config = dict(
    n_head=4,
    n_kv_head=4,
    vocab_size=7579,
    qk_norm=False,
    bias='none',
    init_std_qkv=0.0739,
    beta1=0.95,
    lr_head=0.00847,
    final_lr_fraction=0.05,
    doc_mask=True,
)
MLP neurons of a small language model. Each row is named by its layer, matrix (down: output weights) and neuron, and shows model dimensions 0-95. Each number is 50 + 15 x the weight over its row's rms, rounded and kept within 0 to 99. A neuron's up and down rows have the sign that makes its largest values positive.
A block is one neuron, or neurons of one layer that tend to fire together. Before each block is what it responds to, as a language model described it from the Wikipedia text at the highest values.

Clause-initial pronoun it
L6.down34:43 41 56 55 68 40 42 51 32 57 89 27 75 33 58 67 48 69 44 36 36 22 33 51 45 52 34 65 65 44 41 65 50 22 39 63 71 46 44 67 52 45 50 67 35 41 91 61 84 28 31 58 51 36 75 33 66 69 47 56 73 49 38 30 46 51 39 36 72 70 47 52 35 25 65 47 54 43 33 39 57 65 41 83 49 46 39 35 66 92 67 25 66 60 47 55
L6.down157:40 44 55 43 58 38 61 33 42 64 49 65 37 52 56 84 29 28 36 50 57 73 66 85 37 65 54 51 55 50 70 61 86 46 53 46 39 66 86 16 58 68 50 45 51 59 51 71 48 33 49 45 42 43 33 34 68 33 63 48 20 51 31 43 61 30 33 20 54 26 15 69 58 86 44 40 37 25 44 43 47 70 51 44 63 39 26 53 62 57 44 37 18 42 58 35
L6.down205:54 58 65 35 79 60 53 56 04 81 53 21 57 53 27 39 22 64 28 61 46 44 53 43 64 26 58 49 51 38 32 34 66 65 41 50 44 55 30 37 25 55 39 70 23 52 72 65 41 61 36 62 74 28 63 51 84 46 57 39 12 54 44 40 68 59 49 56 40 46 51 40 62 55 44 42 40 16 43 77 43 43 53 70 53 43 59 43 62 76 62 40 64 45 38 58
L6.down405:45 41 42 49 43 38 56 44 18 63 36 58 67 51 49 33 60 28 51 74 52 59 43 61 31 42 43 35 58 67 63 67 72 42 37 55 31 65 44 26 23 66 36 48 23 42 52 09 77 55 53 51 59 42 15 26 71 55 62 62 56 62 66 41 27 67 62 34 45 43 46 40 70 55 64 28 48 80 74 38 89 55 69 46 57 30 48 50 37 76 58 36 37 49 45 37
L6.down546:48 58 43 42 37 56 60 70 64 31 16 74 33 61 46 66 41 62 41 43 46 61 77 49 50 24 43 56 35 31 51 34 61 73 65 46 54 71 44 71 92 29 34 40 25 81 60 67 40 60 39 43 81 37 68 36 37 61 71 25 27 61 55 35 75 68 42 38 29 74 21 42 52 49 25 74 37 22 64 57 44 38 54 83 28 86 42 41 61 43 40 60 47 44 48 62
L6.down595:47 64 43 63 67 37 40 67 54 47 60 34 31 43 71 35 88 56 31 20 60 32 31 65 33 41 44 46 41 31 49 42 72 40 70 40 31 25 12 47 31 77 58 34 59 60 56 31 36 57 48 78 63 66 51 77 54 43 63 50 52 64 80 47 41 46 49 38 90 48 76 58 70 44 76 43 46 28 57 48 14 43 51 46 71 47 61 51 48 61 27 48 72 57 28 33
L6.down609:36 38 68 21 61 71 71 83 64 44 34 63 32 47 30 40 70 46 58 48 68 52 57 27 38 31 43 40 32 47 57 44 34 62 59 67 64 46 36 73 58 44 47 50 56 46 51 39 65 52 27 76 44 65 74 38 38 72 65 47 40 36 66 48 39 30 55 51 61 26 65 63 41 39 35 64 31 25 31 51 47 61 39 62 43 78 59 43 43 61 51 68 56 52 37 45
L6.down691:69 39 51 30 38 36 65 33 54 62 28 33 49 24 54 62 47 55 47 38 76 40 60 51 62 56 45 53 62 39 48 36 29 77 54 22 44 73 55 45 22 19 20 51 65 65 73 45 68 39 35 58 59 92 65 51 67 24 65 68 42 50 74 83 75 53 26 69 51 41 46 69 56 45 70 42 64 38 59 60 45 47 38 53 65 41 74 60 55 76 43 36 65 40 52 45

Pronoun "it", mid-word endings
L5.down168:55 21 77 25 51 60 69 65 29 67 51 24 44 26 37 52 49 34 57 41 40 26 53 35 28 65 28 52 25 39 46 54 46 83 44 48 59 55 65 75 19 55 46 22 45 45 32 36 52 43 59 36 44 59 64 38 28 48 33 58 72 47 65 26 64 42 83 48 45 53 30 46 46 44 58 54 59 47 54 37 33 35 23 51 37 58 38 51 37 64 31 71 77 60 68 53

Capitalized word-initial pieces
L5.down98:43 53 44 27 55 63 40 24 36 36 69 47 27 34 57 61 62 87 63 17 57 78 49 38 35 53 24 50 39 18 27 53 30 32 50 47 24 58 48 20 60 53 39 73 38 49 79 33 55 11 40 65 25 63 55 59 50 58 48 47 64 74 55 55 54 32 56 76 74 29 32 64 44 41 54 47 30 38 45 47 44 74 45 49 54 45 47 46 37 56 49 65 44 65 43 24

Month names and He
L4.down116:51 46 51 55 41 22 78 20 18 03 66 35 50 39 56 61 43 70 41 54 26 25 44 52 54 45 52 61 25 50 39 31 71 46 26 26 64 53 30 46 24 85 68 53 43 39 64 79 57 68 54 72 65 39 27 47 56 41 34 63 52 74 34 70 34 48 59 16 82 46 38 56 50 46 48 31 59 64 16 51 52 58 41 61 53 37 33 55 51 59 57 33 56 54 22 72
L4.down231:45 34 44 59 29 52 73 77 54 51 07 46 50 43 36 81 50 34 58 61 66 57 49 44 62 20 64 50 59 50 76 50 36 52 22 65 63 53 56 61 86 33 27 63 65 38 58 07 49 56 55 62 38 61 59 26 28 60 69 29 65 56 79 58 48 63 34 70 45 39 55 69 28 32 34 63 61 78 65 39 59 45 36 70 59 63 51 35 38 42 63 75 36 54 70 53
L4.down252:55 40 23 52 79 49 62 47 57 59 40 27 53 68 58 53 30 49 23 56 35 52 70 47 62 77 72 30 58 38 51 34 70 57 71 47 41 63 33 66 46 58 41 54 57 72 09 39 42 41 69 40 23 71 22 71 32 45 19 62 52 70 63 58 56 24 42 65 40 44 25 73 50 37 52 48 61 49 44 42 56 47 35 16 74 46 61 53 51 45 34 70 28 47 51 44
L4.down284:45 82 32 32 57 71 50 70 20 49 36 65 43 54 41 44 50 45 63 18 51 40 67 61 41 46 46 58 14 32 43 46 25 69 59 83 44 29 59 59 72 23 32 47 57 51 44 47 34 66 51 70 72 56 62 46 26 55 41 39 43 54 49 48 43 44 16 26 37 56 54 43 40 52 37 40 46 32 59 41 62 49 32 45 49 96 52 71 46 55 35 53 52 75 44 45
L4.down420:43 53 52 28 51 42 50 68 55 84 61 20 42 29 47 60 72 25 52 40 61 20 40 51 44 54 58 58 52 27 31 56 55 52 65 22 46 51 47 58 34 42 45 65 32 46 46 46 42 52 59 62 30 44 37 50 43 57 67 70 33 31 41 37 73 42 42 57 63 36 29 67 22 68 99 48 59 28 67 40 52 65 57 45 49 66 28 65 34 70 47 50 63 57 54 37
L4.down444:51 66 43 28 52 43 51 59 41 37 28 53 14 57 50 77 35 39 29 48 41 42 45 61 52 48 66 72 48 54 19 43 39 79 61 46 32 33 32 60 43 44 47 60 66 35 49 70 49 48 67 66 38 56 51 48 41 75 45 42 57 55 63 68 70 30 38 49 57 46 35 33 46 55 47 41 51 51 79 13 77 49 40 50 32 59 45 35 27 56 65 67 22 46 31 63
L4.down502:57 42 43 82 35 52 67 19 78 27 47 32 53 40 47 35 79 65 42 67 84 29 63 48 27 49 47 30 31 61 36 69 88 72 51 57 54 49 53 38 43 33 52 75 53 52 31 31 44 43 48 41 47 67 27 76 66 52 38 67 56 61 57 57 68 45 68 74 40 74 24 46 49 66 31 56 58 87 27 39 60 61 60 56 73 50 42 29 38 56 51 60 54 43 40 54
L4.down571:63 31 42 53 76 49 53 58 58 21 21 43 34 66 37 76 33 28 30 62 62 54 36 43 75 41 39 78 19 74 58 53 53 33 40 62 54 52 53 55 20 58 39 53 57 46 58 36 37 29 51 60 27 76 52 42 31 28 55 62 42 65 61 57 55 34 36 33 53 43 36 38 52 43 73 67 36 31 28 58 45 32 48 48 61 31 47 39 75 74 76 62 44 41 45 60

Name-initial word pieces
L6.down194:60 79 46 40 60 57 60 30 47 35 57 19 33 42 54 27 53 29 28 40 57 52 20 53 47 53 28 34 22 26 54 34 55 76 51 64 64 63 32 29 80 54 42 37 60 80 75 56 33 56 24 53 65 56 63 24 24 45 52 58 24 65 40 42 60 44 65 30 47 42 37 65 55 49 43 70 33 37 52 18 20 51 37 78 42 34 56 34 64 76 58 55 45 75 57 30
L6.down292:54 57 31 42 83 44 70 42 52 53 56 24 67 48 76 49 63 14 46 42 48 52 28 62 39 83 32 56 54 61 51 51 74 57 56 48 40 51 40 41 38 71 44 67 76 39 47 31 72 46 46 49 57 45 34 38 59 42 67 76 82 56 50 30 54 29 72 64 99 40 58 75 78 55 36 38 43 40 64 49 33 38 36 32 66 64 55 32 40 43 41 24 55 71 17 63
L6.down355:45 50 33 42 91 53 55 67 45 53 41 32 45 16 74 42 61 35 29 74 57 42 53 52 65 42 46 73 64 18 57 53 21 58 66 64 42 41 58 37 51 51 56 73 51 65 59 37 39 81 29 72 59 40 53 32 47 30 40 52 57 68 56 14 44 52 34 65 39 45 20 44 44 74 20 43 65 31 47 51 48 56 24 56 18 12 45 61 46 74 64 75 48 58 33 28
L6.down467:55 46 65 43 66 37 34 57 45 61 41 59 57 56 48 45 52 99 51 43 36 92 60 66 44 58 56 61 57 65 41 75 77 38 53 38 33 57 65 45 63 38 37 32 42 34 62 56 47 56 69 14 34 30 73 25 67 44 47 20 55 43 26 64 34 55 58 20 39 45 51 35 47 55 30 41 48 60 57 21 72 36 47 51 57 15 35 20 43 47 20 75 44 48 48 52
L6.down477:45 71 48 70 58 52 42 49 55 53 61 46 61 79 17 31 62 46 69 46 55 43 50 49 70 70 64 44 65 34 03 50 46 30 63 47 72 33 49 27 59 50 20 53 46 90 50 46 56 55 63 39 63 31 49 00 23 11 21 64 36 56 33 67 68 67 50 78 42 31 59 61 42 63 61 52 54 49 39 65 30 44 47 18 34 48 58 61 59 18 40 60 54 54 69 33
L6.down509:62 49 60 54 45 26 43 66 62 64 48 55 42 31 39 38 33 09 30 28 51 14 32 77 40 74 48 55 37 34 44 75 56 49 75 55 57 46 55 09 36 64 60 54 52 52 57 33 25 39 47 44 71 55 17 59 27 58 53 78 40 64 50 69 78 65 52 60 34 71 20 63 53 31 27 60 29 65 69 31 69 31 56 38 52 57 50 62 54 23 39 70 64 29 63 42
L6.down547:67 42 43 68 65 84 34 47 72 34 34 52 51 56 62 13 50 34 37 51 60 45 28 63 55 38 33 56 46 45 85 54 39 49 53 58 55 48 53 62 39 24 29 60 53 59 63 44 45 22 66 76 60 50 51 51 47 47 76 49 49 82 70 37 59 40 37 70 50 22 65 61 40 87 48 49 56 34 67 47 64 29 67 27 41 40 35 46 44 58 46 35 51 56 32 49
L6.down572:60 75 58 71 46 76 51 26 33 49 50 50 40 66 72 40 60 58 61 65 56 47 77 55 34 75 38 83 56 48 60 46 35 63 70 74 47 32 42 53 61 53 35 56 62 46 48 81 44 62 76 29 44 50 52 50 39 55 38 29 47 60 59 66 38 48 41 24 39 54 40 55 62 45 51 61 45 58 53 38 49 26 38 50 69 49 42 67 65 31 32 33 61 39 56 49

Plural noun endings
L5.down552:61 29 40 35 34 45 52 57 43 29 60 42 50 47 53 32 45 47 34 36 47 40 40 51 52 50 46 55 74 23 17 61 66 41 63 37 46 52 61 26 38 23 57 23 37 41 64 62 23 72 65 66 47 53 85 62 68 49 29 61 49 33 66 55 33 49 76 55 60 56 34 61 44 30 83 36 51 33 79 26 27 33 37 45 40 45 30 56 56 38 45 51 61 24 51 73

Capitalized word-initial fragments
L4.down27:46 58 71 40 69 49 48 45 59 52 72 60 52 59 35 50 40 58 53 42 40 67 30 66 73 60 44 25 53 48 30 58 32 48 73 57 65 42 55 59 42 70 69 60 40 32 42 50 50 25 79 42 57 53 73 59 40 41 52 62 52 67 56 44 41 51 41 46 26 31 24 50 64 54 52 64 62 70 49 23 65 65 60 18 29 83 77 70 60 62 52 62 64 34 56 15
L4.down34:35 21 54 36 56 43 42 30 37 51 63 70 57 59 31 82 43 34 60 72 33 25 69 66 42 44 41 50 39 81 54 47 39 72 49 62 30 56 33 47 64 44 35 40 23 33 43 40 51 66 48 52 41 82 39 23 70 53 47 56 25 22 55 48 63 72 36 08 37 50 47 74 62 50 38 40 67 70 76 59 53 76 36 32 59 34 56 53 53 51 57 63 18 64 35 13
L4.down85:55 44 70 57 44 62 56 54 80 32 74 56 50 72 45 43 42 45 58 69 55 40 54 41 41 12 20 54 54 63 59 66 55 65 45 61 28 52 60 50 35 84 28 37 83 47 44 32 47 41 69 29 72 60 45 50 54 46 57 69 34 54 58 55 67 43 32 49 63 62 29 61 43 68 41 65 35 57 63 74 49 40 45 47 66 46 70 59 66 45 80 24 60 48 59 54
L4.down130:31 29 27 75 65 57 44 26 52 47 52 39 51 78 47 39 38 47 37 74 58 60 44 50 72 38 38 20 57 55 39 69 43 44 40 55 67 59 28 61 21 60 45 57 50 52 53 60 64 64 34 51 50 49 58 37 69 61 25 42 52 40 44 53 65 33 43 61 46 80 47 42 57 51 68 57 56 58 49 65 71 75 55 25 45 55 36 35 31 56 43 42 56 77 24 27
L4.down385:46 59 37 71 66 74 65 41 70 35 47 43 40 56 54 48 54 48 31 45 55 75 10 32 42 42 56 35 48 27 55 60 45 48 57 57 58 26 45 30 50 46 14 67 76 52 59 43 52 43 44 51 63 68 71 49 40 55 57 53 38 70 66 27 31 47 32 30 25 62 58 58 39 37 47 38 71 65 52 65 29 53 62 38 75 42 43 58 70 48 48 80 63 63 75 69
L4.down392:61 55 50 46 61 39 53 65 76 24 43 77 51 62 40 34 47 20 31 26 84 40 75 52 63 40 64 17 42 59 13 75 41 44 35 73 68 44 35 79 49 50 48 41 49 81 55 66 38 62 33 71 68 36 47 40 64 83 75 36 33 52 34 33 47 50 50 67 52 30 32 64 24 53 42 45 47 60 51 49 34 62 37 51 47 50 43 46 47 73 68 57 64 52 40 36
L4.down471:68 53 80 20 82 67 54 53 57 35 51 33 57 60 87 68 41 41 36 75 53 26 20 70 66 36 61 65 26 26 56 44 57 36 82 56 66 56 33 24 27 64 34 82 44 38 41 51 53 67 48 68 50 73 62 70 74 40 66 51 33 48 24 69 59 43 44 40 53 69 39 77 56 62 68 63 62 48 72 57 51 54 64 27 67 28 47 54 38 32 58 58 56 49 33 32
L4.down511:52 42 45 30 41 49 38 69 26 25 69 58 53 41 54 41 70 35 78 50 65 45 29 60 57 49 82 52 61 53 45 42 47 55 51 45 37 24 46 52 56 63 27 63 40 77 38 50 46 30 64 28 53 56 41 47 43 54 44 64 64 50 34 72 32 65 63 51 51 15 62 85 46 64 53 30 50 76 37 64 69 44 58 93 49 64 55 58 59 60 40 59 40 62 71 29

Definite back-referring nouns
L6.down115:56 35 56 66 66 45 60 39 64 52 46 55 52 49 72 45 48 65 30 82 34 30 36 75 48 55 41 65 44 42 25 64 33 54 39 70 60 46 39 57 54 58 27 59 63 52 79 30 53 71 44 44 60 45 62 65 41 46 50 68 49 54 40 52 68 67 30 74 40 50 53 29 53 40 73 42 30 43 36 71 48 62 74 50 50 34 63 30 57 29 54 52 58 11 34 51
L6.down159:62 50 22 31 59 57 42 81 48 39 68 73 62 48 10 48 52 69 47 48 75 48 54 63 53 32 31 59 50 49 40 23 40 56 52 66 44 64 44 89 28 59 47 72 37 59 23 44 44 44 60 55 30 75 50 32 75 18 75 49 63 33 65 39 50 41 80 35 43 43 55 45 36 74 60 44 45 29 66 37 29 51 38 63 94 45 59 40 67 58 35 46 30 30 25 28
L6.down265:34 61 49 31 46 44 64 84 79 46 80 65 94 40 44 56 53 46 19 53 54 33 39 31 48 71 47 84 26 35 37 64 63 56 22 18 69 34 62 61 58 55 46 32 49 75 55 59 24 58 55 45 55 30 38 36 46 64 41 28 86 50 48 38 51 34 25 53 40 67 62 34 29 54 76 53 62 79 42 55 51 35 32 27 40 45 36 29 25 60 48 78 59 31 57 49
L6.down332:54 57 68 50 55 57 46 86 55 30 47 41 30 25 63 72 61 61 67 48 60 57 26 45 45 68 50 63 38 37 38 47 36 56 53 46 64 43 52 15 19 65 35 56 64 95 43 35 48 38 60 58 46 39 64 44 67 31 38 47 56 47 54 42 48 15 56 44 66 37 46 48 65 49 24 49 31 24 64 48 53 48 66 40 84 51 72 46 55 71 32 49 47 52 68 52
L6.down500:53 54 42 39 57 67 58 40 72 72 70 42 48 46 66 56 33 50 39 78 38 29 50 52 50 54 54 49 39 51 65 54 56 22 39 19 70 54 52 75 52 45 48 48 35 70 77 50 51 55 38 73 38 43 64 63 57 69 39 60 48 81 57 58 59 27 39 85 53 59 62 39 55 60 50 50 70 16 48 35 48 43 79 51 64 67 63 67 09 62 45 59 50 39 41 41
L6.down525:70 35 59 49 34 70 69 53 63 62 64 70 35 34 41 36 61 59 46 48 74 46 39 44 58 48 48 41 57 10 32 35 32 47 64 69 63 67 53 65 56 23 24 55 60 67 58 50 54 57 47 58 50 35 66 53 42 60 39 57 55 62 60 49 73 48 35 33 55 59 70 71 74 62 56 47 32 44 49 63 44 37 48 67 38 72 47 70 35 29 51 41 52 52 85 69
L6.down606:45 47 69 28 49 23 47 48 42 30 66 36 68 24 33 48 89 58 55 70 69 37 67 36 54 56 41 65 74 47 48 64 66 70 36 92 39 45 26 60 52 31 32 58 54 50 69 44 55 29 39 30 28 70 30 31 47 56 59 40 31 31 57 41 47 60 68 30 54 36 72 64 47 51 42 64 55 45 41 63 60 43 61 28 24 65 57 67 76 53 46 65 57 50 29 35
L6.down667:43 74 39 33 31 39 55 69 33 46 40 48 41 28 41 55 44 85 55 26 81 26 60 48 44 47 10 59 81 47 60 60 61 57 55 26 42 49 43 37 62 60 42 16 59 81 64 58 27 22 51 50 58 52 52 35 77 48 23 57 66 19 60 72 58 36 42 63 71 58 53 34 68 49 50 52 22 55 47 63 58 41 18 50 52 49 36 37 40 37 53 41 58 64 61 32

Surname-initial word pieces
L6.down8:69 52 54 36 57 63 63 49 25 34 55 49 65 40 39 39 67 41 72 22 25 31 48 44 69 84 27 50 54 32 62 15 59 32 34 63 30 09 40 38 44 55 55 69 69 41 69 39 82 21 66 37 43 58 46 76 44 33 40 56 83 35 41 54 43 47 37 62 57 44 50 40 57 78 33 52 37 55 59 38 76 59 38 32 42 62 54 55 40 42 44 49 57 47 23 36
L6.down75:52 44 61 61 58 58 48 60 29 59 61 34 44 45 42 40 21 34 38 29 36 44 50 57 56 63 72 49 47 56 48 70 48 37 69 10 40 34 69 59 48 67 64 61 47 54 45 68 65 61 57 80 53 43 54 43 20 43 35 48 56 50 29 52 57 31 52 52 33 36 40 43 53 44 31 51 64 37 58 69 26 69 31 36 37 72 59 56 62 64 81 38 44 23 54 75
L6.down275:41 41 65 60 74 32 46 54 68 86 45 59 25 61 39 45 43 54 74 67 53 38 72 40 71 42 62 62 35 26 58 37 24 42 57 52 46 82 42 67 59 55 26 57 36 68 67 46 44 42 33 62 66 44 55 59 29 32 60 40 40 30 29 52 56 52 60 67 54 54 38 40 49 52 40 56 42 48 41 58 59 57 57 56 64 41 30 40 26 44 69 77 49 61 83 47
L6.down362:70 47 48 53 72 92 29 61 54 58 40 42 26 51 25 35 63 51 44 68 72 58 56 40 57 29 80 28 58 41 64 52 45 31 64 32 54 42 57 68 42 43 37 55 74 49 50 57 74 74 40 74 36 45 30 80 71 45 25 46 55 53 32 61 44 47 21 69 36 42 66 44 44 59 47 34 62 43 56 45 66 51 35 14 70 41 57 80 66 57 67 56 63 22 27 43
L6.down372:68 60 53 62 72 49 45 56 61 22 25 79 61 59 42 51 37 38 57 54 49 47 69 48 55 24 28 52 56 57 61 52 40 36 71 38 59 42 52 48 47 29 60 49 53 33 45 42 73 70 48 23 80 30 62 43 24 56 29 37 19 61 36 30 56 49 42 64 50 32 42 42 65 52 37 65 40 67 62 71 65 37 49 38 30 67 46 41 78 55 67 43 46 38 57 33
L6.down391:48 74 69 18 76 77 59 29 32 71 49 39 50 51 40 14 75 46 71 35 57 41 53 53 54 37 73 39 52 43 50 50 68 30 63 31 48 54 48 48 32 37 39 70 65 24 47 51 34 37 69 61 20 51 63 57 39 27 71 59 41 49 48 48 60 51 55 56 54 26 59 31 57 57 41 47 43 34 64 49 68 74 50 45 52 59 67 57 56 58 61 48 55 69 43 73
L6.down409:75 76 35 30 79 62 32 61 23 58 61 43 54 52 47 24 56 51 51 56 30 26 43 84 49 52 52 63 45 33 47 49 38 47 64 23 41 72 55 62 64 32 43 64 54 64 60 47 67 56 78 71 35 37 46 51 29 56 60 60 65 51 74 67 66 55 27 68 57 44 67 13 66 42 61 37 44 34 66 59 32 60 56 72 49 73 40 54 52 40 42 58 45 40 47 72
L6.down548:60 71 57 46 52 60 49 74 34 43 63 49 39 51 61 56 97 63 80 48 64 56 61 49 47 47 08 62 47 28 30 29 37 34 49 39 60 46 31 36 79 40 30 42 62 43 55 72 32 51 72 49 49 49 71 48 37 57 38 58 49 50 63 43 59 82 38 47 49 41 48 63 86 65 64 38 55 58 71 34 34 46 50 64 31 49 35 54 31 59 24 39 51 54 57 32

Word-initial fragments
L5.down455:40 56 49 47 27 43 56 66 45 36 41 61 53 70 56 63 30 55 68 56 27 63 67 57 39 42 38 51 57 38 62 21 29 53 39 54 33 47 26 52 32 50 58 61 36 20 61 51 49 67 62 39 66 50 36 37 73 67 35 86 52 64 20 41 25 45 23 63 49 47 34 62 43 60 65 43 68 52 38 58 57 28 55 46 73 48 60 44 46 60 38 45 42 42 50 42